config = dict(
    n_layer=14,
    d_model=256,
    n_head=8,
    n_kv_head=8,
    head_dim=64,
    d_mlp=1024,
    vocab_size=616,
    activation='gelu',
    norm='layernorm',
    norm_place='pre',
    norm_eps=1e-05,
    positions='rope',
    rope_base=10000.0,
    rope_fraction=0.25,
    qk_norm=False,
    attn_scale=0.125,
    bias='all',
    tie_embeddings=False,
    parallel_block=True,
    init='uniform',
    init_std_qkv=0.0364,
    init_std_o=0.0452,
    init_std_up=0.0521,
    init_std_down=0.0521,
    optimizer='muon_variant',
    lr=0.00661,
    beta1=0.95,
    weight_decay=0.0,
    lr_head=0.00773,
    grad_clip=2.0,
    warmup_steps=200,
    schedule='wsd',
    decay_fraction=1.0,
    decay_shape='cos',
    final_lr_fraction=0.05,
    batch_tokens=[65536, 131072, 262144],
    seq_len=512,
    doc_mask=True,
    train_tokens=813300000,
    steps=6175,
    dataset='wikipedia_en',
)
MLP neurons of a small language model. Each row is named by its layer, matrix (up: input weights; down: output weights) and neuron, and shows model dimensions 112-207. Each number is 50 + 12 x the weight over its row's rms, rounded and kept within 0 to 99.
After each neuron's rows, "fires before" lists the tokens most often just after its 100 highest values on Wikipedia text that the model never trained on; "fires on" lists the tokens most often at its 100 highest values on Wikipedia text that the model never trained on.

L6.up803:40 63 69 57 43 51 44 46 62 48 46 32 30 46 68 41 42 45 54 71 54 61 56 44 37 05 47 10 33 61 39 52 46 40 61 54 55 46 49 27 61 39 60 39 50 54 54 31 57 59 53 71 34 55 54 56 53 59 34 58 39 50 61 53 55 69 55 56 42 50 59 58 48 55 32 34 55 56 67 50 60 64 49 56 39 59 34 45 32 55 47 44 46 52 40 52
L6.down803:48 42 39 62 60 39 53 46 45 45 25 23 50 68 63 61 37 40 39 55 45 66 47 58 63 45 26 35 47 57 64 56 75 50 40 60 57 60 35 43 63 47 73 39 48 47 30 63 51 52 31 51 53 74 41 64 70 51 55 47 44 46 55 31 47 44 55 53 27 43 50 80 52 41 60 49 39 49 54 48 48 62 54 48 45 45 52 21 51 55 30 54 39 32 48 53
fires before: "to ", "in ", "on ", "from ", "with ", "a "
fires on: "ing ", "ed ", "s ", " ", "ent ", "e "

L9.up667:58 59 63 43 33 26 39 45 61 36 70 26 38 40 49 49 50 44 63 53 54 53 26 52 38 55 50 33 58 38 69 48 44 31 46 33 55 40 39 67 45 52 70 55 74 26 63 42 64 39 60 57 53 47 46 29 47 69 70 45 50 55 69 56 57 53 68 44 61 38 59 63 50 51 64 48 54 44 72 52 74 61 44 52 43 44 38 52 46 35 34 38 42 37 48 65
L9.down667:53 40 42 71 78 36 56 42 48 40 60 56 47 49 28 39 35 61 76 51 46 54 84 58 37 56 52 53 55 60 42 40 38 53 69 76 32 61 46 62 44 49 40 54 37 46 36 56 58 48 31 60 35 46 53 53 49 32 39 33 59 58 66 53 29 45 52 63 53 51 58 73 57 23 21 39 44 60 55 70 35 54 37 56 49 58 45 69 49 44 62 61 55 58 46 45
fires before: ". ", ", ", ": ", "h", "; "
fires on: "s", "es", "ers", "e", "en", "-"

L2.up76:35 42 51 68 41 32 45 53 60 57 63 12 34 56 50 39 34 56 30 62 46 60 52 57 45 53 65 35 45 50 70 42 66 51 61 46 29 33 38 66 64 48 53 38 59 53 69 54 43 43 43 27 52 50 63 44 51 50 73 45 39 41 28 50 64 54 33 57 32 53 52 53 49 36 24 42 67 38 46 57 64 61 54 52 62 41 60 45 40 20 62 41 56 41 47 67
L2.down76:47 55 44 39 39 51 58 56 51 55 73 68 39 43 39 71 34 19 51 57 60 48 67 61 47 43 63 74 76 57 28 74 45 62 44 73 58 60 43 65 53 51 59 55 60 64 43 20 61 50 54 54 41 49 62 53 46 43 52 67 24 68 41 54 60 64 74 58 40 51 39 47 53 31 44 34 50 44 53 62 26 49 38 47 35 52 30 39 48 59 27 62 39 55 53 50
fires before: ", ", "==", "\n", ". ", "z", "; "
fires on: "e", "er", "y", "z", "om"

L9.up506:60 66 66 42 35 49 50 31 26 52 43 52 45 49 34 49 62 75 50 51 55 51 65 38 45 53 52 61 62 48 69 42 64 54 45 55 44 45 24 54 39 35 54 62 63 41 40 55 52 56 44 38 44 60 33 45 55 48 32 44 43 63 40 50 66 33 72 46 40 49 44 39 59 51 52 67 51 82 55 59 57 64 61 67 57 54 53 35 48 50 41 55 52 57 78 69
L9.down506:45 49 65 60 56 57 58 50 68 71 43 39 40 52 54 35 40 39 52 24 31 45 63 53 39 56 58 61 52 37 25 28 66 37 55 45 55 38 66 37 55 56 77 40 52 61 43 26 49 65 45 64 48 65 52 43 26 56 35 52 48 46 42 54 59 34 59 44 61 62 53 44 52 54 56 48 54 50 43 52 61 63 36 37 68 56 44 33 27 50 33 57 44 48 42 35
fires before: ", ", ".", ". ", "\n", "s"
fires on: "a", "ing", "ia", "an", "es"

L7.up130:42 53 65 53 46 54 65 38 39 34 41 47 28 58 17 54 47 58 43 29 67 34 53 55 26 54 68 73 52 56 68 50 65 51 53 42 13 38 36 56 37 40 60 43 43 61 44 41 53 80 32 40 40 61 45 47 48 52 25 39 35 67 22 62 51 33 56 58 42 44 43 29 69 47 49 73 54 48 56 39 60 62 65 68 46 31 35 36 50 36 35 32 51 70 49 61
L7.down130:59 47 35 52 68 59 49 42 57 47 71 45 42 73 47 59 46 43 61 56 49 61 68 37 45 48 45 53 58 43 53 68 67 43 45 45 44 29 31 76 50 55 51 49 36 44 44 56 91 61 51 48 42 45 40 34 55 45 38 53 24 55 35 39 73 51 50 29 46 66 69 45 61 78 47 47 46 46 34 45 39 37 54 76 37 38 27 65 25 51 54 41 38 51 48 41
fires before: ", ", ": ", ". ", "\n", "'"
fires on: "e", "y", "s", "er", "a", "le"

L10.up620:52 62 66 31 72 63 44 61 49 56 65 52 41 46 14 45 36 63 64 65 54 32 35 54 55 51 31 35 56 51 64 78 48 61 56 50 38 45 42 51 41 52 35 52 49 33 42 20 54 47 41 58 49 63 53 47 57 40 61 43 41 38 52 71 64 71 62 56 48 55 30 41 82 50 50 57 45 67 50 57 38 50 53 40 60 57 44 62 52 45 64 64 67 77 49 46
L10.down620:65 33 57 20 47 34 40 51 64 69 59 53 63 43 41 67 34 44 37 59 45 57 48 45 49 38 44 43 48 56 58 85 40 51 53 49 43 33 48 48 42 36 45 39 36 40 55 54 64 71 52 68 60 46 40 35 34 49 44 31 52 51 57 73 47 45 54 54 49 43 42 51 56 53 47 71 70 66 66 30 39 25 53 50 58 41 62 58 46 55 62 48 48 40 35 53
fires before: "5", "c", "4", "3", "1", "2"
fires on: "19", "th ", "1", "18", "ame ", "al "

L2.up313:39 35 37 49 47 44 54 48 47 47 39 32 50 49 47 42 32 63 38 64 54 53 69 61 38 52 79 57 58 60 50 53 37 71 73 42 47 51 61 63 45 64 42 33 43 57 49 43 60 40 46 43 37 26 35 43 40 70 58 31 73 52 42 42 59 54 51 60 52 48 38 32 58 46 59 49 42 63 58 23 47 49 58 46 58 59 50 49 64 24 64 61 48 38 60 34
L2.down313:47 57 50 49 43 74 59 50 45 75 51 39 64 45 65 59 38 41 53 44 41 50 36 62 80 60 59 50 33 69 32 39 57 62 56 39 62 43 41 27 36 23 66 53 42 40 34 62 30 58 37 44 56 49 33 38 33 33 50 65 39 68 61 70 39 48 43 50 41 28 28 61 50 43 47 53 48 43 36 48 50 58 55 40 40 49 64 75 49 63 54 41 56 50 44 53
fires before: "us", "s", "l", "ra", "u", "el"
fires on: "s", "ug", "e", "er", "v", "y"

L8.up372:36 75 34 63 47 51 50 57 18 47 56 63 54 73 38 49 51 52 47 51 53 48 74 19 50 38 69 42 59 56 43 42 53 51 27 58 46 33 50 53 38 50 60 56 68 63 35 48 57 52 45 41 49 35 49 40 50 53 35 54 45 57 46 56 55 45 66 57 44 47 53 56 50 50 60 54 54 46 76 52 32 84 59 53 56 48 49 52 37 50 46 65 57 42 46 45
L8.down372:39 25 54 58 62 47 60 62 71 53 31 44 33 34 46 60 70 39 41 26 52 62 44 49 55 60 28 65 79 39 49 41 53 48 66 35 50 64 43 39 53 49 43 54 51 32 68 58 49 47 26 30 48 51 45 46 38 57 65 56 50 41 39 31 61 57 54 47 69 58 37 68 56 79 31 46 73 51 42 44 65 69 41 73 57 41 31 47 59 45 67 29 39 58 73 56
fires before: ". ", "==", ", ", "ed ", ".", "\n"
fires on: "s", "as", "y", ")"

L7.up858:57 43 52 48 69 38 36 54 61 27 38 33 27 57 42 59 52 43 47 73 49 61 53 65 32 41 53 58 54 38 60 78 35 66 49 44 38 61 50 34 54 40 51 35 47 56 59 44 49 65 51 77 63 62 43 63 56 50 58 41 37 36 21 52 51 65 21 55 37 59 55 44 41 58 57 32 47 36 61 40 45 80 66 42 33 45 56 36 42 73 54 58 37 56 70 41
L7.down858:42 50 32 39 43 61 63 60 48 47 62 34 36 56 59 63 36 71 62 51 63 63 58 42 35 56 48 52 42 45 57 32 65 49 61 55 46 30 61 44 75 46 36 55 44 60 48 65 55 75 29 39 49 58 44 75 63 49 53 22 42 52 47 33 61 36 59 38 53 44 38 58 47 42 53 42 57 43 39 52 56 54 68 60 26 45 43 39 45 72 47 47 63 49 67 43
fires before: "in ", "on ", "c", "a ", "to "
fires on: "ed ", "s ", "ated ", "un", " "

L6.up333:40 38 38 68 54 56 31 34 73 41 56 36 40 62 32 34 69 69 56 60 61 50 57 48 55 52 76 59 52 30 61 79 27 61 53 60 46 45 33 65 56 46 41 66 54 54 57 51 60 51 24 42 61 56 54 48 48 74 52 33 32 61 51 73 40 56 66 57 48 64 51 34 33 46 66 65 59 67 52 40 62 46 58 81 43 52 42 46 62 30 42 35 45 40 45 56
L6.down333:34 20 39 64 52 46 54 64 44 53 64 60 43 56 39 52 47 53 46 39 76 44 46 59 58 59 59 50 55 58 54 56 57 66 38 71 30 48 33 45 44 71 72 51 57 51 62 34 48 45 48 42 37 81 40 49 73 46 51 45 53 45 35 47 65 39 82 48 46 40 52 43 31 54 51 29 58 35 54 54 57 52 34 45 58 23 29 54 54 30 47 51 44 67 48 57
fires before: "s ", " ", ", ", "==", "s", ". "
fires on: "ing", "y", "up", "s", "im"

L9.up725:56 41 47 54 49 46 42 50 83 69 59 43 47 53 37 51 29 45 27 56 62 39 58 56 43 58 69 46 59 51 54 54 53 55 55 54 48 41 48 64 25 58 40 43 14 63 29 54 42 56 68 41 65 66 33 58 60 40 63 39 58 43 29 68 88 66 30 64 47 45 47 50 64 36 46 74 69 50 60 36 19 46 58 56 59 48 64 39 82 58 47 35 55 38 38 49
L9.down725:61 28 50 53 45 55 56 50 38 53 47 46 56 48 45 77 51 35 74 50 31 39 44 49 63 50 59 62 37 62 70 32 43 58 29 39 56 49 55 71 36 26 57 58 55 64 50 45 49 60 42 46 66 61 69 63 67 52 60 48 59 50 53 48 31 51 46 38 41 58 38 49 61 46 40 51 58 56 48 52 53 56 22 52 28 29 60 29 53 55 57 43 56 33 56 47
fires before: "us", "t ", "str", "s", "u", " "
fires on: "ug", "us", "u", "s", "K"

L8.up130:33 31 38 62 29 53 46 47 60 75 52 31 43 40 59 57 50 71 63 51 50 49 69 46 41 37 57 36 48 46 40 24 54 63 61 62 41 59 51 57 60 52 52 52 28 63 67 38 56 31 63 48 40 47 33 34 58 59 56 30 44 66 58 36 50 49 42 72 48 32 31 48 26 49 38 53 61 63 74 54 44 51 68 42 31 80 40 54 81 53 51 45 57 43 41 55
L8.down130:30 78 64 57 43 62 49 50 66 50 42 23 57 58 50 72 53 58 49 62 43 55 65 56 66 66 59 36 54 50 51 31 69 59 53 52 55 56 58 53 42 53 56 46 53 43 54 51 59 51 46 33 40 59 43 51 68 35 45 61 51 61 57 64 60 52 40 46 62 54 52 48 49 49 40 49 37 47 43 34 34 38 58 35 43 59 63 63 23 45 43 47 56 60 53 57
fires before: "e ", "ul", "ed ", " ", "er ", "e"
fires on: "op", "as", "ac", "ap", "ak"

L10.up265:56 58 41 36 30 53 53 52 56 41 54 50 33 72 70 49 49 56 59 42 24 62 56 62 54 29 43 56 41 69 49 51 33 63 44 48 37 35 44 55 49 48 53 47 46 42 67 34 59 37 31 52 49 31 19 59 49 40 48 48 42 49 43 35 49 42 51 59 55 36 37 44 55 54 56 55 48 45 78 48 48 60 46 50 48 61 44 59 61 46 28 54 61 38 57 65
L10.down265:59 42 60 56 82 61 43 33 39 68 45 55 53 26 69 57 60 42 43 70 51 24 48 58 31 38 50 28 66 52 62 38 46 42 56 45 69 45 42 49 14 39 46 30 73 34 64 63 47 53 45 44 64 62 63 25 63 66 50 54 60 57 62 63 38 72 43 63 61 43 48 50 32 54 55 42 38 53 69 37 62 32 52 44 55 37 48 44 51 48 53 37 46 54 53 45
fires before: "e ", "ed ", "t ", "ing ", "be ", "e"
fires on: "ak", "os", "as", "ov"

L9.up125:67 53 38 60 67 64 41 23 52 55 17 46 28 25 55 54 54 57 55 47 54 50 58 75 45 36 51 59 32 37 47 44 53 59 60 71 57 54 32 68 48 37 38 33 53 64 44 49 43 44 60 49 67 55 40 63 44 64 45 53 30 53 28 75 64 45 50 60 51 60 57 71 43 60 63 50 46 57 33 46 38 58 47 42 48 54 54 24 50 72 47 42 42 34 53 64
L9.down125:42 44 37 60 38 28 35 33 34 51 49 44 51 47 62 39 60 55 61 60 43 63 61 40 59 39 24 64 42 33 74 34 50 59 57 50 43 55 40 34 43 38 63 44 55 81 59 70 51 61 50 36 50 62 47 36 48 49 54 31 55 57 62 32 36 42 43 39 43 43 34 63 45 44 63 51 52 33 40 49 53 32 64 59 50 37 33 39 47 32 50 47 48 39 52 72
fires before: "to ", "ing ", "for ", "ed ", "in ", "of "
fires on: "ed ", "ing ", "er", "s ", "ord", "e "